From a checkpoint of a small transformer trained on Wikipedia.
Architecture: LayerNorm before each block, learned positions, biases.
Training: a variant of Adam for these matrices, 108M tokens.
MLP neurons of a small language model. Each row is named by its layer, matrix (up: input weights; down: output weights) and neuron, and shows model dimensions 0-127. Each number is 50 + 10 x the weight over its row's rms, rounded and kept within 0 to 99.
After each neuron's rows, "fires on" lists the tokens most often at its 100 highest values on Wikipedia text that the model never trained on.

L10.up248:38 46 45 52 46 53 45 49 41 46 36 71 61 61 55 57 54 58 52 42 44 54 58 50 46 45 49 49 52 66 50 33 47 45 50 46 45 58 57 47 49 47 35 55 50 52 40 43 64 52 48 55 46 45 68 42 49 31 49 53 44 53 46 57 51 66 45 51 48 67 45 40 48 64 45 51 59 46 54 48 44 76 34 85 72 46 61 38 37 35 34 64 60 39 54 46 50 38 43 69 53 56 53 51 52 30 54 42 57 44 45 65 53 40 55 33 55 25 55 54 72 44 32 38 34 55 60 42
L10.down248:65 53 68 68 45 51 34 36 42 43 39 61 19 35 58 54 39 59 47 46 34 39 68 48 68 50 56 59 34 52 60 63 48 62 47 58 67 52 62 48 59 51 59 49 45 41 52 51 42 35 33 53 34 45 27 51 51 45 43 55 48 52 55 52 56 62 56 49 44 41 61 50 47 50 41 49 50 61 51 61 46 44 73 49 37 68 57 46 47 42 63 63 42 46 55 37 41 40 46 44 49 34 51 54 59 43 57 62 60 55 43 37 53 36 76 50 48 57 50 53 50 55 42 55 62 48 38 69
fires on: ",", " and", " of", " or", " to", " |"

L6.up369:54 53 59 35 45 51 45 54 58 38 68 34 63 51 43 43 50 51 33 40 66 35 45 40 67 51 52 40 50 45 52 45 67 42 39 67 25 54 35 58 46 34 42 44 50 54 45 44 64 50 84 41 47 59 38 45 53 45 63 45 52 48 49 53 54 47 55 38 40 57 57 46 63 33 44 51 67 48 49 39 50 45 39 60 30 51 49 38 46 51 48 42 59 56 71 55 59 48 48 62 56 44 72 36 57 60 58 40 55 52 51 43 45 46 47 61 48 62 39 38 43 62 53 59 52 52 52 74
L6.down369:57 60 43 46 44 51 51 52 73 50 63 32 43 42 38 67 34 41 52 60 49 40 55 47 60 55 47 63 46 64 35 47 55 65 60 48 50 41 56 42 45 63 37 34 49 33 58 50 49 24 32 43 41 66 53 65 51 47 36 34 43 46 56 44 65 44 49 61 50 53 45 54 61 60 52 52 35 43 40 22 52 59 56 44 50 45 76 38 44 49 45 59 41 51 48 49 45 51 73 59 61 39 46 38 57 60 41 47 60 49 42 49 47 75 51 41 41 52 57 67 56 48 39 43 36 56 66 54
fires on: "==", " that", " \"", " "

L3.up527:47 49 58 42 49 57 55 56 39 47 43 39 45 59 43 55 63 47 58 55 53 47 35 43 49 50 29 31 46 24 63 38 61 56 57 43 36 48 55 55 39 37 52 54 26 55 48 66 44 48 50 44 47 46 49 53 38 33 59 38 24 33 45 58 45 32 55 45 61 58 75 35 45 62 60 58 64 41 51 57 58 51 45 48 44 36 37 62 70 39 56 64 58 42 49 52 39 62 54 60 41 55 37 47 57 50 45 57 47 53 62 52 56 45 59 52 75 42 36 60 49 48 46 44 40 65 47 48
L3.down527:50 57 56 61 44 62 44 65 58 43 53 60 50 50 59 49 49 44 51 54 48 39 41 65 42 42 62 48 64 55 40 59 52 28 43 39 63 56 50 46 59 63 46 48 47 41 63 36 24 44 59 76 65 65 49 44 60 68 48 48 63 52 47 35 49 79 46 69 34 49 37 57 53 50 48 36 47 62 46 51 43 58 67 58 53 49 51 33 56 52 48 41 27 55 50 50 67 48 39 46 63 45 39 58 42 54 53 49 44 37 46 47 49 62 53 50 46 33 62 34 63 58 64 47 60 45 68 48
fires on: " sl", " we", " have", " We", " UTC"

L8.up187:41 54 71 43 45 60 51 39 45 39 44 46 50 53 56 50 52 46 49 45 69 55 38 67 76 48 27 51 40 31 56 58 53 41 54 45 55 55 41 43 32 41 49 59 35 83 52 60 59 61 57 47 45 32 62 49 56 54 60 48 39 66 36 68 49 55 49 44 60 39 51 33 32 63 60 71 53 44 54 44 42 52 56 59 34 49 45 43 60 50 38 53 52 58 58 55 60 77 37 64 53 46 50 61 40 31 45 49 53 48 50 51 45 47 38 48 55 66 48 52 48 41 28 48 54 45 47 38
L8.down187:50 62 40 52 37 46 44 53 52 28 74 55 41 30 51 44 36 44 56 43 46 27 62 64 56 45 44 55 53 41 64 41 46 54 46 49 51 53 56 38 65 59 70 46 41 57 54 38 46 58 31 64 50 38 55 30 52 67 59 53 73 49 52 44 58 39 34 37 40 48 63 46 40 41 74 44 58 59 55 56 70 38 34 36 63 37 45 47 46 52 40 52 53 53 58 51 57 37 63 60 39 46 55 25 48 58 49 52 50 50 53 49 50 59 43 56 46 56 57 45 47 39 65 51 56 54 46 80
fires on: "1", "8", "0", "7", "6", "2"

L12.up317:56 44 49 58 51 46 48 46 45 47 33 46 60 53 55 53 43 56 55 53 35 57 42 54 36 42 56 71 41 60 44 55 51 42 65 56 64 54 39 54 39 48 24 58 51 62 46 54 55 45 48 64 55 49 23 44 59 46 62 44 42 40 39 64 73 56 68 56 61 57 42 45 48 58 43 42 69 47 42 48 58 51 43 72 45 52 34 44 48 50 62 60 56 59 47 43 72 48 38 74 57 55 59 63 56 53 31 48 50 47 34 65 38 55 38 44 33 35 39 39 79 58 43 53 49 59 54 61
L12.down317:44 52 51 56 47 60 61 48 50 49 59 60 48 62 52 49 49 50 47 60 50 45 45 52 00 54 56 53 45 49 48 45 55 48 48 44 54 99 64 46 53 43 52 50 48 43 52 52 53 53 49 47 57 46 45 48 46 49 49 57 38 49 49 55 51 54 60 55 55 46 43 52 41 52 51 56 56 42 56 50 43 54 48 44 46 54 59 21 43 44 60 56 60 44 48 61 41 58 48 52 46 49 41 37 50 47 59 54 59 54 54 46 53 39 57 49 41 51 48 53 46 50 55 43 44 45 46 45
fires on: " |", ":", " of", "-", " the", ";"

L6.up32:51 69 47 47 30 65 52 57 34 44 53 29 46 50 52 47 63 50 50 48 46 59 42 48 46 52 51 50 45 49 63 51 56 31 50 60 53 51 30 73 50 49 49 49 53 55 48 48 63 41 58 64 44 58 37 43 57 50 59 39 56 42 52 37 53 59 62 42 60 53 39 56 38 63 26 70 56 58 35 76 43 37 44 62 45 44 34 46 30 42 58 28 38 62 45 53 54 46 59 55 41 54 45 43 53 62 48 47 63 77 45 61 50 51 47 46 67 30 46 50 56 48 54 63 47 38 46 66
L6.down32:44 38 35 29 60 52 54 39 84 48 48 57 49 51 33 44 49 59 58 59 52 33 44 43 37 61 52 45 57 56 42 62 42 36 39 31 52 37 54 48 57 41 41 51 37 55 53 38 45 44 37 48 41 52 58 76 43 44 60 53 61 36 75 49 55 51 43 46 41 45 37 58 55 42 62 48 50 61 51 49 50 54 52 47 56 63 66 52 58 57 53 60 31 53 71 58 40 56 51 51 59 37 39 48 63 60 48 39 37 61 49 55 45 42 54 49 35 52 54 55 53 47 53 37 50 46 65 40
fires on: " \"", " (", " in", " ", "or"

L5.up37:51 60 68 45 53 58 52 51 49 56 31 54 73 51 47 29 45 57 43 58 48 70 54 49 61 43 52 45 35 45 55 51 49 26 43 53 31 75 49 34 26 43 54 65 44 65 68 32 68 44 34 58 37 44 49 36 60 46 52 61 54 59 47 65 43 51 56 36 40 54 51 32 52 50 30 58 57 53 56 48 64 51 47 52 41 50 58 63 57 45 59 48 52 41 65 46 38 40 49 51 46 44 34 52 48 58 48 46 50 46 50 32 32 41 69 41 47 48 54 45 35 65 49 56 51 45 49 47
L5.down37:53 47 50 60 49 27 44 56 48 76 45 47 30 56 40 21 39 57 37 49 46 47 48 50 57 40 43 38 50 41 50 50 60 45 56 57 40 63 46 54 46 62 46 51 61 47 42 59 35 41 54 36 59 49 53 59 72 39 52 45 35 60 37 69 45 47 52 49 59 59 40 51 49 53 30 40 58 43 60 58 54 51 66 65 73 36 38 49 53 49 57 54 37 63 44 51 38 60 46 45 44 29 48 69 43 57 52 59 45 52 58 38 51 49 44 41 61 52 64 53 62 57 28 49 53 36 36 51
fires on: " ", " (", " /", "\\", " M"

L11.up419:46 57 55 56 50 62 49 45 54 48 56 57 67 57 70 56 47 31 37 66 57 37 38 47 57 54 49 61 43 50 59 58 54 39 47 76 44 60 48 37 41 46 41 60 57 50 35 29 46 57 51 57 56 54 44 52 55 58 46 56 36 48 41 31 48 71 36 53 54 46 39 53 42 53 55 51 43 38 38 51 75 55 41 49 40 48 45 55 31 59 60 45 52 64 43 49 68 46 42 53 45 56 50 59 30 58 39 52 49 62 50 59 43 49 59 33 41 38 41 50 59 61 51 53 44 42 52 71
L11.down419:47 40 41 49 24 54 57 53 42 63 52 43 61 49 37 47 64 57 74 44 56 68 52 59 79 53 48 51 46 40 50 46 50 63 48 56 62 59 60 48 65 37 48 61 46 47 50 42 63 69 39 47 50 37 45 38 55 54 46 54 46 45 62 54 40 31 35 56 59 51 43 48 57 47 46 49 33 51 30 51 46 65 56 48 39 51 56 50 56 46 51 64 65 61 45 49 57 51 54 72 40 51 53 49 31 50 26 44 51 45 50 53 35 56 44 49 68 38 56 47 58 29 45 34 56 51 54 72
fires on: "'", "d", "and", "ish", "ch", "ass"

L6.up82:54 42 50 49 61 38 53 32 45 26 53 53 65 50 61 49 54 51 40 41 45 36 33 39 46 61 48 66 38 54 61 34 63 50 59 59 50 48 52 51 57 59 50 54 36 64 43 67 52 41 48 52 53 45 44 60 39 39 59 57 52 31 45 66 58 50 50 50 45 56 69 53 45 45 47 47 47 38 39 36 51 55 63 39 43 61 55 43 64 27 54 51 55 50 60 57 50 45 52 49 58 71 56 54 25 59 30 37 33 30 53 38 53 43 51 50 21 54 59 36 50 50 57 54 38 58 53 39
L6.down82:69 39 39 45 26 47 50 59 51 65 52 63 45 36 35 34 31 40 56 53 43 46 53 57 60 41 52 57 57 47 49 47 56 44 33 42 57 56 51 45 50 41 55 46 52 58 45 55 52 61 51 41 53 62 51 51 63 54 49 71 73 78 63 41 55 63 51 35 21 51 31 30 54 43 48 50 71 66 52 59 42 45 47 52 56 38 63 50 45 59 42 43 57 59 56 57 41 49 44 47 41 55 35 56 65 46 59 51 58 50 51 42 56 53 57 36 53 35 53 70 35 65 59 38 60 42 45 43
fires on: "ing", "ed", " and", "ited"

L11.up343:34 42 47 37 36 58 42 58 52 28 20 58 55 54 34 48 47 43 52 53 32 58 50 44 43 37 51 48 40 47 63 58 46 56 51 59 70 59 55 59 58 41 50 55 48 53 56 57 47 64 47 52 47 63 39 36 57 50 55 58 49 45 55 64 36 50 54 49 60 58 53 46 55 74 51 52 55 58 46 57 62 57 34 46 59 58 48 44 45 52 53 60 54 58 41 47 62 61 37 73 60 39 49 46 50 33 42 42 58 47 51 49 51 49 45 56 43 28 51 50 53 52 36 45 33 57 67 58
L11.down343:68 46 52 61 29 51 44 47 52 40 61 47 43 40 56 56 38 41 33 31 55 49 51 52 42 40 53 44 37 55 59 42 66 49 64 50 68 50 50 55 64 46 51 53 65 50 58 54 31 50 44 40 42 42 50 63 43 42 45 43 56 50 41 48 63 56 63 65 66 46 51 55 56 48 58 52 45 43 35 59 68 67 58 38 64 37 44 61 67 34 65 48 71 65 44 63 60 38 29 52 47 47 52 39 58 42 47 62 58 53 43 45 63 44 44 55 48 44 69 51 64 43 64 40 56 55 40 47
fires on: " of", " Al", " \"", "f", "h", " |"

L10.up501:70 66 41 48 48 46 32 40 47 45 49 48 44 49 76 45 52 46 47 47 51 56 34 64 46 47 47 59 39 59 43 37 46 46 58 57 51 58 49 44 44 71 41 66 48 53 46 46 58 33 62 66 68 41 44 49 44 42 63 31 40 43 54 29 45 66 53 52 58 56 49 40 48 64 42 80 44 48 61 59 61 39 46 45 37 64 28 43 49 66 62 52 59 35 34 51 33 54 63 56 57 40 54 43 46 27 43 55 40 55 32 52 42 45 60 39 58 48 55 54 56 64 40 48 38 62 66 45
L10.down501:62 53 42 58 44 55 51 56 55 39 57 45 60 56 38 49 52 37 18 61 46 54 43 65 37 53 63 60 47 50 55 71 51 49 43 48 49 29 46 59 50 54 58 52 43 50 38 50 52 58 53 65 55 56 49 51 62 58 56 42 39 77 54 51 46 44 38 61 52 33 43 67 43 63 49 49 46 42 38 66 44 62 49 54 53 42 49 52 56 34 48 55 45 63 56 56 54 33 37 45 63 45 39 34 42 56 59 46 72 59 58 58 52 47 22 49 38 51 50 51 54 46 48 56 42 57 34 45
fires on: "ing", "es", " in", " for", "end", "s"

L8.up44:74 50 43 40 45 48 37 39 49 21 44 72 49 63 48 52 66 48 44 45 55 42 43 34 48 58 46 53 41 63 64 41 54 52 55 48 26 57 57 56 56 57 49 57 50 50 58 66 36 48 58 53 57 40 51 51 41 41 64 44 46 47 48 61 52 50 56 49 47 56 64 47 72 56 55 44 41 29 47 37 52 33 45 63 51 29 55 52 50 40 51 50 59 48 59 56 51 48 63 47 66 36 52 60 37 44 45 37 48 52 47 62 57 54 44 29 61 78 35 41 54 50 48 55 34 52 48 54
L8.down44:56 59 42 48 57 54 43 45 69 37 35 51 29 69 58 28 44 62 51 52 53 52 48 53 55 57 60 63 49 58 40 58 54 66 44 49 63 38 62 42 28 60 50 61 41 55 48 46 44 46 43 39 39 50 57 37 30 61 46 54 57 57 52 29 42 40 59 40 64 48 49 49 31 57 52 64 54 63 52 55 46 55 46 33 56 52 48 47 44 64 32 33 63 60 55 32 57 52 28 51 47 68 33 54 47 49 40 41 49 48 60 55 41 37 48 57 70 31 53 62 57 51 57 58 42 49 41 46
fires on: "ing", "es", "w", "e", "ed", "own"

L12.up281:53 52 34 33 53 66 73 44 32 40 45 44 62 62 46 56 41 50 28 50 51 56 48 44 51 49 38 38 47 57 61 56 63 63 53 67 47 52 49 48 54 45 48 53 47 37 59 47 52 73 58 53 60 56 45 28 54 39 40 54 47 53 47 54 57 48 47 59 50 47 59 56 50 68 58 63 50 52 41 45 56 57 40 56 55 49 41 44 43 40 67 53 42 53 45 28 76 59 55 55 30 57 39 53 35 61 42 24 57 45 38 51 57 45 55 25 37 50 39 41 64 56 33 42 42 64 60 56
L12.down281:58 42 51 63 55 46 49 46 52 62 42 33 49 46 44 45 62 71 56 46 48 48 57 61 63 42 46 48 53 46 39 55 35 67 37 57 54 30 47 41 48 72 48 40 44 45 49 36 51 58 51 40 38 51 43 72 59 50 43 57 34 45 57 54 54 46 49 52 54 53 64 41 51 58 49 44 40 61 58 39 43 54 61 70 34 46 56 37 34 33 53 39 54 59 70 40 52 50 29 62 61 40 39 47 33 62 40 60 69 44 49 43 47 38 39 48 51 61 58 45 41 47 66 48 48 73 48 53
fires on: "ot", "d", "o", "ass", "f"

L10.up435:55 56 47 58 44 55 48 33 48 43 52 44 52 36 60 66 35 44 53 36 56 57 51 36 62 49 60 55 55 71 52 36 45 34 54 56 47 60 20 52 56 43 53 59 60 55 44 48 50 60 62 45 37 70 51 48 41 52 46 42 33 44 47 67 43 39 59 53 58 51 43 37 58 35 61 73 51 55 47 59 49 35 45 47 51 56 38 37 44 45 72 45 40 42 47 42 42 39 49 60 41 68 65 52 44 51 47 47 60 52 62 49 44 39 71 53 66 42 55 46 53 37 47 50 32 48 46 54
L10.down435:54 58 34 34 47 38 51 44 54 52 38 51 49 50 45 36 62 58 37 61 54 52 52 37 64 58 28 42 54 47 36 51 33 46 39 52 63 43 37 47 57 46 44 56 38 63 60 57 45 45 40 53 62 47 48 52 56 49 61 46 47 46 59 62 40 34 45 63 56 67 56 65 42 42 47 37 42 67 36 47 55 63 43 50 49 39 69 30 53 73 46 48 39 62 56 39 40 61 63 46 58 51 54 54 36 62 56 39 48 41 72 56 51 46 54 48 59 56 24 61 49 56 49 44 45 63 52 54
fires on: ".", "(s", "F", "°", " ft"

L6.up327:68 53 65 53 48 45 41 42 34 30 35 52 47 60 48 37 37 57 54 55 53 50 48 51 63 59 35 53 27 51 41 53 66 42 57 72 56 68 45 61 34 53 41 67 43 63 46 63 62 43 55 60 38 51 46 49 32 33 62 66 52 56 64 48 35 47 51 25 42 51 45 38 56 57 36 42 41 55 58 50 67 59 54 55 48 46 52 42 50 52 53 48 47 38 49 33 45 44 55 60 41 50 52 76 52 58 34 50 48 52 48 44 26 41 64 42 48 49 44 28 44 45 37 51 48 61 34 34
L6.down327:56 48 64 69 68 55 51 52 54 59 39 45 42 31 52 59 25 51 47 33 42 42 51 48 64 47 45 42 37 56 54 55 57 45 54 56 57 26 64 39 42 45 61 48 44 41 52 56 60 46 46 33 55 51 61 41 49 39 50 53 29 48 59 65 28 44 31 61 79 48 58 53 58 51 57 37 62 45 59 55 48 55 54 34 27 70 58 60 46 37 47 61 63 50 38 40 48 60 46 43 52 54 47 50 38 56 55 45 39 52 47 42 66 56 40 53 51 60 48 54 45 49 74 44 49 51 39 48
fires on: " (", "\n", " ", ")\n"

L8.up604:47 49 55 68 50 59 39 39 31 37 39 52 53 51 51 49 62 44 50 46 24 39 51 50 59 47 49 36 49 34 67 63 41 43 33 64 77 55 35 57 47 47 49 49 44 55 39 62 60 47 41 58 28 56 44 32 54 41 55 57 57 39 40 63 35 52 60 51 46 54 55 49 61 48 36 48 52 59 43 61 66 37 40 63 40 46 32 43 51 33 43 50 64 48 65 53 37 48 55 53 49 71 65 57 49 52 33 41 67 51 56 41 42 42 61 57 64 50 48 33 42 42 43 57 50 63 54 61
L8.down604:53 57 50 47 61 49 51 51 48 37 45 47 54 41 48 46 59 37 45 44 46 50 63 71 32 61 51 66 56 46 31 54 60 74 65 48 34 57 37 50 47 38 34 52 47 51 39 39 40 36 54 48 78 51 32 62 45 41 46 40 50 46 59 33 39 51 54 34 58 59 55 46 48 84 63 56 44 52 28 45 58 61 62 56 54 62 59 53 60 70 53 67 57 38 48 42 51 39 59 63 58 44 44 69 46 69 49 43 38 56 41 53 58 36 52 34 44 54 58 48 77 62 47 47 48 45 43 43
fires on: " (", "h"

L12.up180:56 56 46 45 51 38 57 44 60 48 47 60 42 51 56 64 49 39 38 52 52 59 64 35 52 41 59 40 48 44 56 46 78 37 54 57 40 49 49 45 53 47 45 55 48 26 55 52 58 50 47 62 56 57 41 37 39 25 49 57 32 66 67 56 55 59 47 38 52 57 49 58 58 56 39 50 55 70 40 56 48 50 54 48 31 30 46 54 36 62 62 31 48 41 56 26 35 47 55 50 43 43 55 54 53 43 49 53 61 58 43 42 47 46 50 53 45 61 65 39 60 46 56 36 51 58 60 60
L12.down180:63 42 35 39 55 55 41 39 54 58 44 52 33 29 48 55 52 41 54 60 33 41 57 70 54 47 44 34 55 43 54 59 50 60 44 30 66 47 49 45 48 43 59 49 52 48 65 36 49 64 65 54 66 45 51 54 44 46 52 53 64 60 59 39 61 54 40 48 49 43 45 69 59 60 55 47 61 50 42 80 44 34 59 65 49 23 56 27 58 30 45 60 54 59 43 60 63 45 48 56 43 55 49 47 61 39 56 66 36 47 52 43 38 50 52 55 50 49 60 62 58 47 42 66 68 44 42 54
fires on: "es", "s", " They", " is", "ys"

L10.up379:60 61 61 51 52 49 40 50 44 37 38 36 53 49 39 46 31 44 48 38 52 70 50 52 57 54 58 52 37 65 51 40 69 48 57 41 47 58 27 64 66 62 47 67 57 56 46 62 33 56 63 39 36 55 54 42 37 47 59 44 32 37 46 50 40 59 70 60 64 55 47 43 50 48 46 62 62 51 44 45 50 36 44 60 48 34 51 47 43 62 57 44 47 59 57 51 48 41 43 58 52 61 27 47 39 34 41 47 61 42 57 63 39 43 56 47 45 55 42 47 51 42 49 75 36 51 38 66
L10.down379:54 43 50 40 46 51 59 60 54 56 61 51 51 49 56 50 59 54 55 56 57 55 63 44 65 47 43 65 51 55 37 52 45 51 60 53 67 44 50 48 40 51 45 51 40 44 56 43 58 31 47 47 46 28 60 41 50 68 61 51 54 60 37 50 50 54 36 51 64 49 59 56 50 47 57 44 42 74 34 25 49 64 54 77 39 33 52 24 50 56 30 51 47 44 55 48 47 47 64 51 53 52 38 45 37 63 49 38 47 50 60 53 45 51 72 42 60 41 37 49 58 65 28 47 59 47 55 52
fires on: ":", " place", "(s", ".", ")", " "

L6.up103:50 45 52 48 45 42 38 43 43 34 48 53 53 54 43 59 50 46 58 61 45 51 54 42 54 56 53 56 58 39 44 47 70 47 30 35 55 53 47 48 49 44 30 60 62 54 60 55 37 51 69 42 51 40 46 48 40 31 54 42 35 57 63 53 35 52 53 42 56 52 46 49 56 60 48 50 42 62 51 52 55 40 57 61 52 60 51 46 47 49 58 32 36 46 59 44 48 49 50 37 44 42 43 56 54 47 52 42 58 50 56 47 48 53 53 54 74 38 65 36 54 73 39 57 45 66 38 60
L6.down103:44 42 60 32 33 48 48 51 41 62 51 40 27 54 51 67 63 46 64 68 57 45 56 50 39 52 37 45 58 61 37 54 68 57 57 40 53 61 55 32 58 50 37 55 58 68 40 39 55 57 53 56 71 27 55 40 31 70 45 44 42 34 51 46 53 52 50 43 21 51 43 46 55 65 48 37 61 59 47 63 53 46 35 53 43 41 44 50 67 60 44 58 34 55 59 37 51 64 45 73 45 46 45 46 43 35 49 52 52 50 53 53 37 62 49 60 51 59 61 54 47 42 66 42 59 41 45 61
fires on: " They", "ers", "s", "ists", "ors", " people"

L8.up529:41 21 53 32 50 60 53 59 37 51 68 46 58 48 60 51 42 42 57 48 28 64 50 45 46 55 52 55 46 46 31 38 62 35 48 57 58 55 37 56 31 64 43 75 45 55 57 50 39 43 50 42 77 50 34 57 30 38 52 48 57 41 48 59 57 45 49 44 62 65 58 29 50 47 28 59 56 41 59 32 43 50 48 51 37 52 46 48 61 49 49 39 69 35 46 56 39 60 56 52 57 59 39 57 48 37 47 46 55 64 55 61 45 56 66 43 50 54 47 52 41 49 63 57 47 42 58 66
L8.down529:46 61 67 42 48 48 52 24 50 46 51 67 35 35 32 57 39 59 36 34 54 45 47 62 59 53 73 39 51 35 40 44 33 48 64 56 49 35 37 48 49 57 50 53 48 44 51 54 42 70 41 61 53 68 42 54 53 44 66 55 46 44 53 58 62 51 39 49 56 51 47 50 47 45 45 37 52 34 46 67 62 42 46 67 53 51 44 68 52 48 44 52 39 52 60 47 46 43 56 58 63 44 37 38 37 54 72 51 50 57 47 53 41 68 53 75 59 49 24 52 54 50 70 52 60 44 30 50
fires on: "or", "end", "v", "and", "in", "ing"

L12.up453:15 45 61 43 42 41 49 56 44 67 55 27 44 55 53 50 46 53 35 44 60 43 49 39 55 61 44 45 31 58 46 64 44 67 57 53 49 56 55 36 43 53 52 44 43 65 41 50 49 29 68 54 50 54 42 53 62 52 58 59 48 62 66 54 47 64 59 46 59 39 71 40 48 58 37 71 65 49 36 51 39 43 31 69 42 60 40 39 34 45 50 46 48 30 51 57 48 47 78 54 39 56 56 37 43 60 48 42 37 41 51 65 55 48 49 53 58 45 58 48 49 60 51 59 40 53 39 45
L12.down453:44 67 45 55 68 59 66 49 49 43 51 57 58 39 52 59 33 57 58 63 40 40 57 48 64 40 32 47 53 62 30 65 52 56 37 43 52 51 31 62 48 61 30 48 42 52 53 49 45 28 55 47 43 54 46 64 50 50 49 67 47 44 59 42 53 45 64 47 61 36 36 37 57 51 48 52 38 37 58 44 61 64 43 51 49 26 42 40 43 68 54 48 53 39 54 59 53 57 43 47 44 40 70 45 58 47 71 39 23 46 48 40 62 55 60 59 63 57 47 54 52 45 38 36 58 39 43 46
fires on: " A", " a", "|", " =\n\n"

L10.up192:59 57 53 32 60 41 39 32 40 42 57 44 56 61 64 41 50 44 29 38 38 36 52 45 48 34 45 52 40 57 46 57 57 60 41 47 57 51 53 57 40 63 43 73 46 45 49 43 34 55 81 76 52 38 47 45 43 32 51 54 43 58 52 29 67 64 55 69 47 69 50 52 45 63 41 65 44 37 51 40 64 30 48 52 57 54 48 52 61 54 60 58 57 50 43 45 48 49 60 47 45 49 66 59 54 34 32 45 68 66 54 59 41 42 65 56 60 62 55 57 63 61 28 53 49 60 42 61
L10.down192:46 38 61 39 51 57 51 59 54 50 44 43 36 36 46 42 38 42 46 67 54 29 57 54 52 66 57 40 44 62 51 51 30 59 47 49 37 19 54 45 37 50 58 57 57 48 52 38 53 34 46 64 53 63 53 48 56 42 71 60 49 39 40 55 55 53 50 33 55 36 65 38 52 40 30 51 47 60 61 41 60 55 36 52 53 40 58 55 52 41 53 31 58 67 56 70 48 61 59 38 49 59 56 50 40 47 47 55 61 58 66 40 56 46 65 45 45 62 55 51 48 69 61 58 50 52 48 52
fires on: "s", "end", "ings", " said", " was", "ers"

L10.up474:61 60 34 40 59 38 34 63 48 54 53 50 53 50 52 53 50 54 42 47 60 57 44 61 63 53 48 59 29 43 56 49 66 48 59 53 33 53 61 47 54 51 48 57 41 66 72 57 40 41 49 51 58 38 58 42 33 44 46 24 44 46 61 59 37 55 49 54 58 46 41 41 36 56 32 54 53 33 55 65 41 39 45 64 62 56 54 43 59 37 48 50 47 45 61 48 41 56 78 35 45 53 45 52 43 47 48 43 60 58 48 66 53 49 37 53 33 58 37 61 77 49 23 56 31 61 56 47
L10.down474:63 45 58 42 60 54 48 51 77 43 50 35 47 44 38 35 33 64 71 43 44 58 44 44 26 55 54 43 59 71 46 61 43 63 56 62 39 27 58 58 39 48 37 29 42 41 52 46 51 49 46 61 45 56 34 66 51 49 53 48 47 46 49 50 50 47 52 30 47 42 32 45 42 61 51 56 56 60 40 41 60 52 44 53 51 43 41 46 53 55 56 34 47 57 68 40 61 41 36 71 45 68 44 54 48 47 46 49 55 55 55 40 48 43 47 51 41 38 53 62 50 53 64 51 55 53 48 55
fires on: "er", "ed", "or", "ing", "s"

L10.up358:51 43 43 34 51 51 47 47 44 46 55 69 53 44 68 59 59 53 44 44 42 65 29 41 48 60 48 57 56 42 44 43 66 44 54 61 52 51 45 46 43 48 58 57 51 48 66 43 52 47 52 60 61 58 49 50 35 47 64 36 44 48 52 37 47 73 37 57 46 54 53 43 48 64 23 50 37 40 33 52 49 36 56 68 64 50 47 49 62 41 56 34 40 37 54 55 59 53 58 51 49 45 52 58 48 48 42 44 51 77 53 67 55 47 62 50 29 46 26 38 49 56 47 58 44 47 45 29
L10.down358:48 40 57 55 65 56 55 68 53 33 56 50 52 44 60 51 40 28 29 48 39 32 47 46 56 45 41 61 53 48 73 31 46 49 48 58 52 10 53 52 62 55 48 25 49 34 46 41 52 45 35 54 57 62 47 50 54 62 64 51 32 51 53 58 53 45 63 46 53 58 41 51 40 51 38 46 58 51 57 48 46 50 51 44 36 39 66 62 49 37 63 62 69 52 45 44 49 41 52 24 65 64 53 52 51 55 52 52 49 63 32 33 41 53 54 55 46 51 50 43 47 58 58 53 68 56 44 53
fires on: "ed", "ing", "es", "ent", "ering", "6"

L10.up401:54 32 46 43 51 40 34 43 48 52 41 47 41 61 61 54 81 51 36 40 33 52 53 46 49 44 53 60 29 64 54 44 69 53 54 44 45 52 44 37 47 72 34 70 43 61 45 41 44 52 51 48 53 46 59 37 43 57 27 53 52 44 53 27 64 59 53 53 59 52 62 60 50 71 41 52 48 45 38 48 70 45 36 58 57 55 49 47 36 43 58 40 70 51 37 54 47 55 58 40 56 54 70 44 38 36 37 52 50 56 43 62 53 61 63 40 66 59 54 42 49 51 40 61 42 64 28 61
L10.down401:41 71 45 42 50 55 51 45 59 44 55 58 68 53 56 46 59 41 41 68 47 57 39 66 22 49 72 53 57 54 63 40 27 60 54 50 44 10 38 49 48 43 54 50 48 53 51 53 63 37 49 39 38 43 47 49 50 53 70 42 40 53 50 46 50 40 46 44 48 40 43 64 42 49 52 53 55 55 57 52 49 52 49 37 40 60 60 59 40 51 47 53 61 60 57 67 42 48 51 30 57 56 53 56 53 65 47 43 41 46 55 34 41 43 20 47 56 58 40 60 49 30 56 49 44 58 43 62
fires on: "s", " does", " to", " would", "ing", " did"